MLP neurons of a small language model. Each row is named by its layer, matrix (gate and up: input weights) and neuron, and shows model dimensions 64-127. Each number is 50 + 12 x the weight over its row's rms, rounded and kept within 0 to 99. A neuron's up and down rows have the sign that makes its largest values positive.
A block is one neuron, or neurons of one layer that tend to fire together. Before each block is what it responds to, as a language model described it from the Wikipedia text at the highest values.

Responds to: Word-initial F piece
L12.gate20:59 39 64 62 60 58 52 40 45 41 37 57 50 54 58 37 40 50 59 35 48 49 41 61 36 64 66 55 42 60 50 35 46 56 38 47 65 49 55 31 40 60 29 58 48 76 56 35 46 35 48 58 39 40 28 56 35 34 50 57 51 70 32 49
L12.up20:55 51 59 68 48 43 40 55 40 42 39 57 47 66 42 60 54 34 36 44 43 40 65 50 52 61 48 60 54 54 67 53 19 35 40 33 52 41 28 34 65 39 76 40 58 26 48 52 50 57 36 37 56 59 63 80 45 60 57 50 49 55 51 55
L12.gate65:58 51 59 44 42 75 63 38 50 48 51 54 67 50 39 59 73 63 64 49 56 41 54 23 63 60 65 30 41 44 74 64 46 50 52 35 45 46 54 48 44 67 37 45 59 44 54 81 40 48 66 66 55 57 67 49 79 62 57 46 47 58 65 55
L12.up65:58 44 64 52 34 53 75 57 47 31 30 34 55 45 44 47 44 61 64 36 54 73 46 60 57 50 59 40 44 46 61 32 51 40 52 33 39 45 44 33 45 49 58 64 51 57 44 60 23 58 48 60 79 60 77 61 65 52 70 37 31 58 65 66
L12.gate227:64 51 62 59 58 52 43 44 43 58 46 63 63 63 59 47 46 29 40 73 43 43 49 65 47 23 56 37 47 49 48 68 69 45 42 53 43 31 57 41 55 45 53 30 49 47 52 21 58 43 53 40 35 57 41 41 51 48 35 41 46 30 51 47
L12.up227:34 44 58 50 41 44 60 45 51 58 33 61 51 72 55 32 48 36 17 45 35 52 38 50 40 58 61 57 27 69 39 47 62 47 58 38 64 43 73 60 59 51 55 53 28 53 81 40 66 32 48 44 52 67 54 54 48 63 41 68 54 39 59 38
L12.gate352:45 49 53 67 46 48 57 60 52 60 46 54 54 47 13 53 54 46 63 67 58 32 55 50 60 39 86 49 52 49 60 53 35 59 55 61 58 50 55 58 64 59 28 50 43 66 73 53 17 53 51 50 39 55 44 57 39 30 47 44 45 41 57 48
L12.up352:60 55 42 41 37 54 73 56 32 57 46 52 50 53 40 44 28 61 43 47 33 52 57 76 55 51 62 30 38 46 55 55 47 55 61 59 69 36 57 51 37 46 44 69 37 66 52 36 56 58 56 40 35 72 53 55 51 54 45 46 41 55 68 39
L12.gate475:38 61 49 62 50 66 35 60 27 55 48 41 46 46 47 35 44 45 26 47 36 51 42 58 49 65 31 46 56 51 46 67 78 59 57 58 46 50 58 64 42 59 32 33 57 48 69 47 39 30 41 50 39 59 61 71 51 53 56 55 47 62 57 54
L12.up475:55 39 53 69 53 62 56 41 46 49 51 58 38 44 54 40 51 50 54 46 65 46 44 60 48 38 38 56 70 36 50 56 61 46 51 60 53 33 59 44 46 76 57 28 64 29 48 34 50 45 44 35 30 30 38 51 65 61 44 56 60 58 54 32
L12.gate579:36 61 48 42 42 55 46 43 47 39 47 53 65 49 35 45 40 62 47 47 41 37 72 37 61 54 73 41 39 47 69 24 48 44 52 38 50 47 39 32 56 58 58 54 56 44 29 57 33 53 37 48 48 84 66 60 63 47 64 56 61 42 37 61
L12.up579:50 57 36 61 34 47 60 63 63 51 67 58 67 52 43 51 63 41 62 64 30 37 55 50 47 38 48 35 58 50 60 47 54 62 46 65 29 69 48 65 37 53 37 45 51 49 57 56 68 59 57 62 60 46 42 63 55 39 55 46 52 51 77 54
L12.gate629:50 45 56 47 66 53 53 53 43 37 61 48 51 52 76 42 50 55 26 50 60 27 49 47 49 40 37 42 36 48 44 32 32 43 50 87 62 76 63 45 52 42 17 46 58 50 42 58 41 53 60 46 47 27 70 65 55 40 59 39 73 38 44 54
L12.up629:48 31 44 61 43 59 30 48 39 28 28 41 47 71 54 56 52 68 57 43 69 34 58 67 51 45 44 30 44 45 43 47 56 43 48 56 67 46 37 54 49 41 60 60 41 44 48 56 53 35 47 55 49 33 56 34 49 64 40 47 56 54 43 53
L12.gate678:46 69 58 48 31 57 63 45 52 47 50 38 47 68 56 59 37 44 36 60 79 55 35 26 36 44 59 49 44 54 59 59 56 67 53 46 49 50 56 60 57 69 31 33 46 23 43 61 19 37 53 60 53 47 41 38 55 35 52 52 48 74 52 63
L12.up678:58 59 51 52 63 38 73 29 42 36 59 62 51 46 73 60 51 44 49 46 38 46 68 63 48 38 48 63 63 44 61 39 63 61 59 67 40 40 33 43 42 57 61 44 52 54 87 41 45 24 61 50 44 54 48 56 44 38 38 21 36 44 53 49

Responds to: Surname first piece
L11.gate290:39 51 39 54 54 59 51 21 46 50 50 44 68 50 54 54 50 35 53 29 52 37 61 44 44 62 55 50 36 56 68 62 61 74 57 46 41 39 48 66 51 62 47 70 51 29 60 41 57 65 35 56 68 40 57 62 53 69 52 51 15 50 64 60
L11.up290:37 33 55 31 48 51 37 47 60 51 52 64 61 62 45 61 57 57 53 33 57 52 47 41 57 44 62 58 35 54 63 38 20 52 58 43 57 40 56 26 28 43 58 56 49 54 46 80 36 54 37 58 62 63 56 67 57 61 54 45 48 55 50 49
L11.gate392:34 36 52 52 58 55 56 26 49 64 46 41 53 45 27 55 41 39 47 32 59 61 47 51 55 53 48 28 34 43 57 45 31 50 52 61 48 46 41 39 59 29 27 45 55 60 51 62 25 69 71 41 38 49 48 63 53 64 40 49 65 46 62 47
L11.up392:37 50 23 51 55 45 31 43 41 41 53 46 59 45 41 50 45 44 54 52 58 32 43 68 52 42 48 50 53 31 50 62 51 44 54 33 73 51 61 38 48 43 65 52 28 49 49 33 14 46 65 28 51 55 53 49 58 57 31 53 58 68 34 63
L11.gate476:53 61 70 66 74 78 55 45 57 35 54 39 60 38 41 58 35 48 46 36 64 44 70 51 48 68 51 40 17 31 62 50 37 53 57 45 56 51 60 36 41 43 52 53 58 54 40 72 38 64 52 39 37 72 52 45 68 52 34 54 58 41 17 58
L11.up476:45 32 57 69 45 52 44 45 61 55 60 65 59 55 39 70 52 58 52 44 48 63 60 55 53 63 60 37 48 51 71 75 53 56 40 47 54 64 49 53 40 36 40 57 61 46 69 40 55 51 43 33 60 60 56 57 48 58 47 61 39 66 61 52
L11.gate523:25 60 43 47 49 35 34 46 82 52 44 53 57 42 46 61 56 44 50 52 46 43 50 50 55 60 73 47 54 57 41 58 52 46 58 61 56 59 50 52 48 47 26 59 54 44 73 54 39 55 56 41 73 47 52 66 60 45 49 46 37 63 47 58
L11.up523:30 52 61 54 54 44 62 44 38 64 39 31 71 45 45 36 58 53 41 37 46 65 69 46 40 73 37 56 28 71 41 43 54 77 67 43 41 38 45 53 53 55 46 47 37 43 57 43 37 43 52 26 69 68 33 70 54 69 47 43 46 41 64 53

Responds to: Decimal point in numbers
L12.gate31:60 49 63 48 60 33 51 46 29 25 54 44 52 85 32 51 65 41 37 45 63 63 47 67 61 65 44 59 66 37 56 46 72 31 58 35 63 52 44 41 50 60 38 53 63 64 59 46 33 38 45 41 63 56 70 68 59 56 32 41 57 47 58 51
L12.up31:27 40 58 27 43 29 49 36 49 31 63 55 55 55 38 37 63 38 45 50 43 56 46 46 53 63 61 62 38 65 65 54 49 35 44 62 62 61 57 57 55 59 57 51 41 60 30 31 36 46 44 49 57 34 31 51 45 37 43 81 52 37 42 32
L12.gate184:51 40 62 49 28 60 48 47 49 47 41 41 53 53 31 56 63 66 49 58 58 44 43 53 54 46 88 48 52 71 40 60 29 55 36 58 62 35 45 46 66 64 44 56 62 53 65 11 55 48 46 56 45 75 40 54 39 58 58 48 37 44 42 44
L12.up184:49 61 57 43 27 50 59 54 50 59 55 46 42 55 49 52 75 50 27 48 70 76 64 56 58 51 49 56 56 67 49 37 84 38 84 73 40 57 71 48 53 56 59 65 46 33 45 35 54 56 33 66 61 60 57 44 54 35 46 35 43 47 60 43
L12.gate358:49 35 52 45 51 35 40 32 56 46 57 52 44 58 37 67 60 63 53 60 45 42 46 44 34 34 58 69 59 39 50 59 60 42 54 49 81 58 47 47 31 49 15 57 53 38 35 26 06 46 56 39 49 49 45 28 36 57 33 58 45 46 39 32
L12.up358:33 46 60 42 54 51 44 54 55 31 44 56 44 58 48 49 43 62 27 42 30 59 56 62 58 47 23 34 68 25 58 48 62 36 67 37 43 58 53 30 62 36 58 37 48 55 64 40 53 38 49 48 54 47 41 71 54 61 46 46 40 55 67 43
L12.gate502:49 58 58 35 45 57 69 78 46 52 41 40 60 54 78 58 52 70 57 61 49 74 48 38 57 43 57 39 69 66 55 65 57 59 56 64 63 39 47 33 74 40 53 69 66 35 67 31 59 42 60 49 48 51 32 53 46 38 48 50 40 36 43 39
L12.up502:44 44 57 08 28 45 43 54 43 54 55 80 58 56 54 78 37 55 49 69 58 49 63 54 38 48 53 65 54 60 31 58 40 62 59 51 78 83 53 37 43 52 55 44 57 51 36 51 43 59 51 51 54 54 76 64 43 43 70 30 51 45 40 37
L12.gate509:53 51 58 41 59 50 61 44 72 64 78 61 63 62 42 45 42 69 55 52 60 50 29 68 45 57 21 33 57 39 38 63 73 48 59 64 63 50 68 51 41 60 33 58 47 58 57 29 41 46 50 47 50 64 48 63 54 61 49 31 57 59 52 47
L12.up509:42 40 59 51 57 47 40 61 70 67 54 47 62 49 44 74 57 46 30 32 45 63 54 59 56 60 42 55 39 56 50 40 52 75 52 53 61 35 64 49 56 29 32 61 52 50 49 51 36 59 60 50 46 42 39 55 25 53 64 42 39 45 64 40
L12.gate555:43 26 47 49 38 65 65 33 54 66 55 36 88 52 57 64 59 43 35 54 49 55 66 40 53 15 52 44 57 51 46 30 55 57 57 48 39 59 46 51 45 31 26 56 53 56 44 42 62 63 52 63 64 37 64 46 64 43 61 55 57 27 47 43
L12.up555:39 37 51 41 53 37 58 26 59 56 67 62 61 31 75 46 65 45 65 38 29 43 41 45 66 34 45 48 52 30 57 40 50 47 53 51 42 58 53 47 44 41 44 29 66 46 66 33 68 36 32 62 57 44 62 61 59 48 67 29 62 45 34 42
L12.gate611:50 53 41 33 40 50 55 40 63 53 45 45 44 54 38 45 65 64 50 53 40 29 34 32 50 77 41 78 69 49 49 61 52 40 56 55 65 55 38 55 48 42 39 57 81 46 33 47 55 44 46 66 58 48 59 65 38 24 47 61 52 33 37 52
L12.up611:57 53 50 48 31 43 68 41 35 50 47 53 28 54 33 63 72 57 65 58 24 46 43 52 47 31 57 64 70 68 59 35 53 60 45 39 35 52 58 60 51 46 51 42 41 33 56 45 40 55 60 65 51 70 40 12 46 57 57 47 65 49 50 57
L12.gate714:58 52 45 39 37 38 56 76 50 41 48 67 30 64 45 61 65 36 60 81 45 39 32 31 28 74 44 62 49 56 47 20 47 49 51 47 67 59 44 50 47 39 51 57 51 32 60 52 43 71 48 46 75 48 53 47 33 50 43 59 42 62 52 57
L12.up714:58 48 36 35 37 43 46 55 32 43 45 53 68 48 40 51 61 27 42 40 59 30 59 55 30 35 47 59 54 54 34 42 43 38 72 36 68 46 33 66 66 48 38 65 62 23 43 45 48 36 33 43 35 44 66 65 39 37 63 71 54 53 75 53

Responds to: Infobox field-name tokens
L12.gate115:44 43 65 45 42 63 73 49 58 33 62 55 42 32 57 57 71 50 49 51 72 65 47 29 54 43 39 75 53 42 45 32 62 41 50 55 48 46 53 41 39 42 40 37 61 56 38 40 46 44 53 82 55 55 61 57 52 52 66 42 32 43 37 40
L12.up115:41 33 36 61 55 49 37 60 51 54 63 56 41 26 62 50 49 60 54 26 58 71 43 68 42 44 29 58 36 43 48 45 76 46 48 71 59 44 47 54 44 59 53 55 61 35 53 53 31 56 56 53 41 41 63 36 30 41 55 46 54 39 47 48
L12.gate187:52 44 48 64 62 38 49 36 57 53 57 71 30 40 67 37 51 60 52 52 45 59 31 48 61 36 46 52 48 54 73 58 44 55 41 48 60 40 51 34 56 41 45 37 49 25 50 59 63 42 30 32 45 54 27 46 48 43 58 55 56 62 48 64
L12.up187:47 34 34 52 46 81 61 39 38 33 50 44 58 64 38 58 60 44 52 39 44 50 47 44 51 72 41 69 50 36 44 55 42 56 44 59 47 44 44 60 48 47 26 41 47 69 57 31 35 48 40 38 57 32 59 56 53 40 37 50 51 62 61 36
L12.gate204:45 64 37 53 59 68 79 40 66 47 56 53 45 37 49 51 46 72 44 56 58 55 51 36 35 39 34 48 71 22 65 49 66 58 54 65 47 71 54 46 63 51 48 60 52 39 34 70 46 23 39 31 53 50 39 43 44 49 70 40 47 36 53 74
L12.up204:62 40 64 19 55 57 59 58 48 40 51 43 42 20 59 45 36 45 46 42 43 55 53 60 64 49 36 34 50 41 54 44 55 72 47 42 56 24 65 25 41 47 39 40 47 76 54 56 39 76 43 43 53 60 52 40 50 44 57 51 38 49 37 46
L12.gate461:34 53 57 52 66 49 54 47 49 53 65 41 24 52 40 40 33 58 47 50 47 68 35 52 51 63 61 69 46 50 41 56 47 57 54 36 58 71 15 49 56 44 32 57 51 42 67 47 46 43 47 56 40 40 58 58 45 65 58 69 36 64 62 47
L12.up461:42 48 48 51 47 52 41 45 51 57 50 56 53 40 59 53 30 48 38 58 58 59 54 49 55 62 64 65 65 18 35 66 29 44 49 55 54 59 41 47 46 48 50 72 67 58 44 45 56 67 61 33 48 56 47 52 71 79 61 39 32 50 60 39
L12.gate518:40 39 50 27 61 43 51 38 59 51 50 76 62 49 53 42 38 32 49 60 56 53 66 47 66 50 57 33 33 54 47 40 47 50 59 59 59 42 42 32 55 53 49 39 41 56 44 45 57 51 57 57 57 59 39 38 56 70 81 53 40 29 38 12
L12.up518:57 66 53 77 45 55 61 50 34 45 66 65 48 63 67 42 55 54 62 39 33 50 49 70 58 41 42 53 56 45 48 40 74 47 47 70 63 63 37 52 39 53 49 41 57 47 35 40 60 59 54 54 50 54 39 33 47 44 44 45 32 43 71 34
L12.gate645:58 39 56 46 63 60 65 68 36 60 60 61 20 43 61 71 45 79 46 35 59 39 69 56 45 63 47 47 36 50 23 41 68 39 41 57 60 56 46 35 56 57 59 49 65 57 21 55 50 47 45 23 29 56 62 48 33 50 66 68 39 34 37 49
L12.up645:56 72 23 38 56 72 61 53 53 40 50 74 49 20 56 43 54 60 55 46 50 40 68 34 41 48 35 39 48 54 30 53 54 38 38 58 47 45 56 64 37 54 44 49 48 42 36 44 38 33 53 71 66 45 79 45 34 51 58 54 32 43 55 32
L12.gate659:38 56 47 48 52 60 48 53 52 55 35 50 46 51 62 34 71 64 40 49 80 19 57 61 41 66 52 54 56 35 41 64 44 68 60 57 49 58 58 47 56 47 51 64 59 55 45 33 44 44 66 54 76 67 49 60 71 55 63 65 51 47 49 62
L12.up659:57 53 34 48 31 40 47 25 46 56 50 58 38 70 43 39 38 52 69 58 71 49 45 49 56 76 30 66 51 71 43 40 53 46 40 65 50 58 66 38 43 35 40 33 56 36 29 36 64 35 63 46 56 30 38 56 41 46 36 67 39 65 39 38
L12.gate723:40 48 72 49 69 59 41 37 70 73 40 70 40 49 74 28 58 40 44 46 51 50 53 44 59 40 45 43 62 74 47 43 56 38 47 50 39 50 52 69 40 52 49 47 50 57 42 61 41 34 58 36 67 47 50 59 41 59 46 68 58 55 75 71
L12.up723:52 72 35 57 50 51 46 46 48 74 66 57 42 57 54 62 34 94 47 29 37 57 58 45 43 73 67 69 57 60 33 71 55 64 47 64 64 52 61 54 83 61 49 69 50 44 27 47 55 39 48 60 57 35 73 36 27 58 83 51 40 53 33 33

Responds to: Field labels and possessed nouns
L11.gate99:39 50 72 46 54 31 73 60 43 64 50 42 50 48 43 46 45 51 23 70 76 32 64 22 47 44 50 51 59 41 44 49 46 42 43 47 53 48 54 63 36 45 45 66 77 43 45 63 39 54 63 38 58 57 55 41 65 48 63 39 54 40 33 35
L11.up99:45 25 47 51 38 51 38 34 52 73 48 64 47 41 60 51 67 55 53 51 50 74 48 57 45 51 46 68 40 51 51 66 41 57 54 62 65 52 52 58 60 52 53 51 62 70 28 53 51 33 39 64 36 49 47 43 57 72 53 47 47 47 48 52
L11.gate244:29 57 53 25 46 69 46 35 34 50 64 54 51 48 45 66 33 61 31 61 35 42 54 38 39 55 49 74 68 52 70 64 42 61 49 40 69 47 31 54 47 47 33 77 54 39 57 35 62 65 53 60 53 69 43 42 51 60 34 63 45 47 41 32
L11.up244:47 47 31 36 51 39 40 48 38 58 45 61 37 58 52 41 64 53 36 58 60 61 45 20 52 39 47 42 62 67 60 48 56 59 56 54 61 63 36 66 45 47 42 61 52 55 47 58 65 50 70 37 47 58 51 31 66 20 49 50 59 26 53 79
L11.gate323:43 50 52 32 51 41 35 29 41 71 52 58 35 50 61 39 64 46 42 39 47 65 50 56 51 61 48 54 35 52 64 68 71 67 47 52 58 51 67 55 78 37 25 55 47 31 49 23 55 54 77 57 63 46 56 39 41 34 52 59 48 31 61 58
L11.up323:58 69 35 59 57 51 52 56 29 29 61 40 41 55 38 59 56 37 55 38 33 73 46 41 62 67 61 36 27 49 49 69 23 38 53 38 59 35 46 56 55 44 41 64 57 53 49 35 44 46 53 39 43 31 49 45 52 65 67 48 50 28 40 46
L11.gate404:43 61 52 53 34 60 52 67 51 58 44 65 46 36 49 70 61 61 44 56 54 42 31 57 60 41 47 55 37 44 41 42 32 52 55 54 61 36 58 49 48 38 64 71 54 57 77 62 33 36 74 58 76 36 47 69 46 45 74 41 59 52 43 61
L11.up404:44 35 43 63 62 43 48 65 41 62 58 40 55 63 28 43 46 59 33 45 43 41 58 31 56 52 55 43 47 58 48 48 55 49 29 43 32 41 74 50 44 39 42 58 42 57 61 45 53 62 58 63 56 43 24 48 53 39 66 46 60 32 48 37

Responds to: Wikipedia structural labels
L8.gate358:59 59 48 24 28 63 64 68 50 54 59 46 31 40 47 38 50 53 56 61 54 51 70 46 55 47 54 62 43 47 54 53 72 32 61 60 60 61 42 54 49 49 48 55 57 57 36 44 53 76 65 46 43 52 58 23 42 76 73 67 47 45 46 21
L8.up358:48 39 74 32 40 60 32 27 50 50 48 71 39 62 46 55 52 57 75 43 52 51 58 65 45 57 45 50 51 31 36 52 59 48 74 49 33 55 50 33 54 45 56 45 43 43 51 53 35 60 47 77 39 44 50 59 49 36 47 48 52 42 47 53
L8.gate561:45 39 50 34 49 33 40 46 33 53 52 61 51 61 37 40 41 58 47 69 69 54 48 51 33 42 43 50 60 45 58 58 66 38 47 20 50 54 37 56 42 57 57 37 65 38 45 30 52 36 63 69 45 57 56 63 52 31 43 62 23 53 45 25
L8.up561:36 34 61 43 33 63 42 78 39 51 48 47 38 34 56 47 32 41 63 47 40 55 51 61 57 26 79 45 47 24 55 51 56 49 64 50 67 56 39 49 41 40 44 61 65 60 44 28 57 44 60 73 53 55 25 26 63 54 42 63 51 48 66 55

Responds to: Tables and statistics markup
L8.gate430:57 42 54 56 68 43 42 26 33 59 48 67 55 39 61 48 52 40 33 47 35 62 57 54 59 53 52 49 59 40 73 45 67 47 50 31 57 39 43 38 40 33 39 45 73 45 32 49 39 40 44 51 52 62 66 24 40 40 72 43 76 56 59 36
L8.up430:55 32 60 46 46 74 77 45 44 41 35 55 51 41 52 44 45 69 34 57 60 47 67 49 33 49 52 40 48 44 45 43 87 41 54 59 35 54 41 46 48 44 44 32 49 66 57 31 56 43 77 50 44 54 62 34 62 49 66 48 53 55 42 23
L8.gate733:57 43 56 16 39 48 67 52 35 55 61 54 34 46 43 38 42 58 59 34 71 50 38 56 57 51 47 54 55 58 45 49 56 39 36 37 39 48 42 44 44 55 36 58 55 68 39 38 48 62 58 65 50 80 32 50 54 60 35 63 46 45 42 55
L8.up733:53 61 55 40 57 59 68 69 50 50 50 34 50 41 30 57 33 48 65 58 58 51 39 51 49 37 52 40 52 42 63 67 60 48 55 63 37 60 41 45 43 32 41 56 42 69 56 41 57 50 53 43 50 55 15 31 60 65 50 51 31 72 55 25

Responds to: Decimal point in numbers
L11.gate142:64 36 68 30 44 54 48 50 45 23 46 78 63 45 46 78 29 68 23 33 68 38 33 40 59 31 41 58 58 37 41 43 50 36 45 69 53 43 73 53 47 45 51 84 59 58 60 40 10 56 36 58 47 53 63 49 66 56 52 43 54 41 62 47
L11.up142:78 61 52 57 70 58 40 41 50 28 36 60 37 43 45 74 48 67 32 64 37 41 31 51 55 59 68 50 75 69 36 41 59 33 39 55 64 57 42 63 52 64 42 58 64 50 53 49 17 25 55 46 43 63 48 47 46 44 52 38 69 44 45 48
L11.gate144:45 36 53 40 43 65 39 70 44 59 53 55 47 61 51 53 50 75 51 62 48 44 39 34 38 53 28 48 27 43 53 65 69 60 57 37 64 44 60 70 64 43 42 59 61 71 60 51 52 31 52 49 74 33 60 47 42 47 45 62 43 55 57 53
L11.up144:58 28 42 56 40 55 57 40 54 23 54 27 42 66 61 39 46 47 41 48 61 43 63 43 42 43 54 35 41 63 20 55 25 24 66 40 63 56 45 53 44 35 50 50 54 51 54 46 52 52 58 27 60 40 59 44 44 27 56 58 41 55 64 42
L11.gate175:32 50 61 61 41 40 57 72 66 60 46 67 49 75 44 75 41 43 44 77 51 40 32 62 51 44 46 51 56 41 63 45 51 49 73 66 65 53 58 50 60 51 48 69 59 39 39 49 39 71 43 53 54 55 59 39 29 38 52 44 43 78 70 43
L11.up175:56 56 47 71 62 60 53 57 57 60 43 47 44 47 33 57 43 45 38 39 52 37 34 66 10 54 22 46 55 45 56 31 57 50 56 69 56 64 65 53 59 41 53 55 51 36 41 54 57 42 44 54 44 50 34 36 42 43 50 62 35 47 53 66
L11.gate821:55 36 69 46 46 68 63 57 50 49 62 32 56 67 38 52 69 59 48 55 49 51 38 64 47 47 41 36 39 47 39 59 50 23 62 38 62 33 38 65 61 32 52 65 58 46 58 58 37 16 57 59 55 58 32 33 56 46 46 48 67 54 52 55
L11.up821:48 61 49 48 50 47 63 48 57 46 61 61 50 81 51 44 45 58 50 52 29 35 46 30 63 34 46 57 49 47 66 44 52 47 66 43 48 47 43 61 71 43 56 47 46 38 34 40 57 68 35 43 54 48 38 70 62 34 44 62 24 50 66 49

Responds to: Inside multi-word names
L8.gate27:41 66 50 61 59 37 45 54 45 50 62 54 65 49 39 58 50 48 47 63 51 68 63 38 56 36 44 62 51 49 50 59 41 34 50 46 56 51 47 38 51 56 23 34 47 54 71 48 60 73 60 66 44 21 56 45 46 47 61 41 46 49 60 56
L8.up27:70 57 79 59 69 52 45 28 54 47 67 57 60 56 36 53 44 41 37 70 39 60 53 49 43 59 50 73 67 60 49 42 36 41 42 62 59 48 60 51 78 47 62 42 50 51 44 53 37 73 52 34 75 54 55 51 63 56 56 46 45 43 40 33
L8.gate534:56 41 61 72 82 54 55 46 51 59 57 55 69 46 76 64 45 55 52 43 41 38 47 50 52 60 35 68 46 48 69 43 45 38 41 52 51 63 48 57 45 45 79 47 39 57 51 55 43 58 67 67 37 36 53 81 65 47 45 52 32 45 59 53
L8.up534:29 45 70 41 71 34 63 35 23 50 72 52 74 55 58 56 55 44 49 48 23 67 31 53 49 29 49 45 29 18 44 51 31 46 44 52 59 32 33 70 29 52 60 37 51 60 60 35 63 54 48 44 56 48 45 67 51 66 45 67 59 56 72 50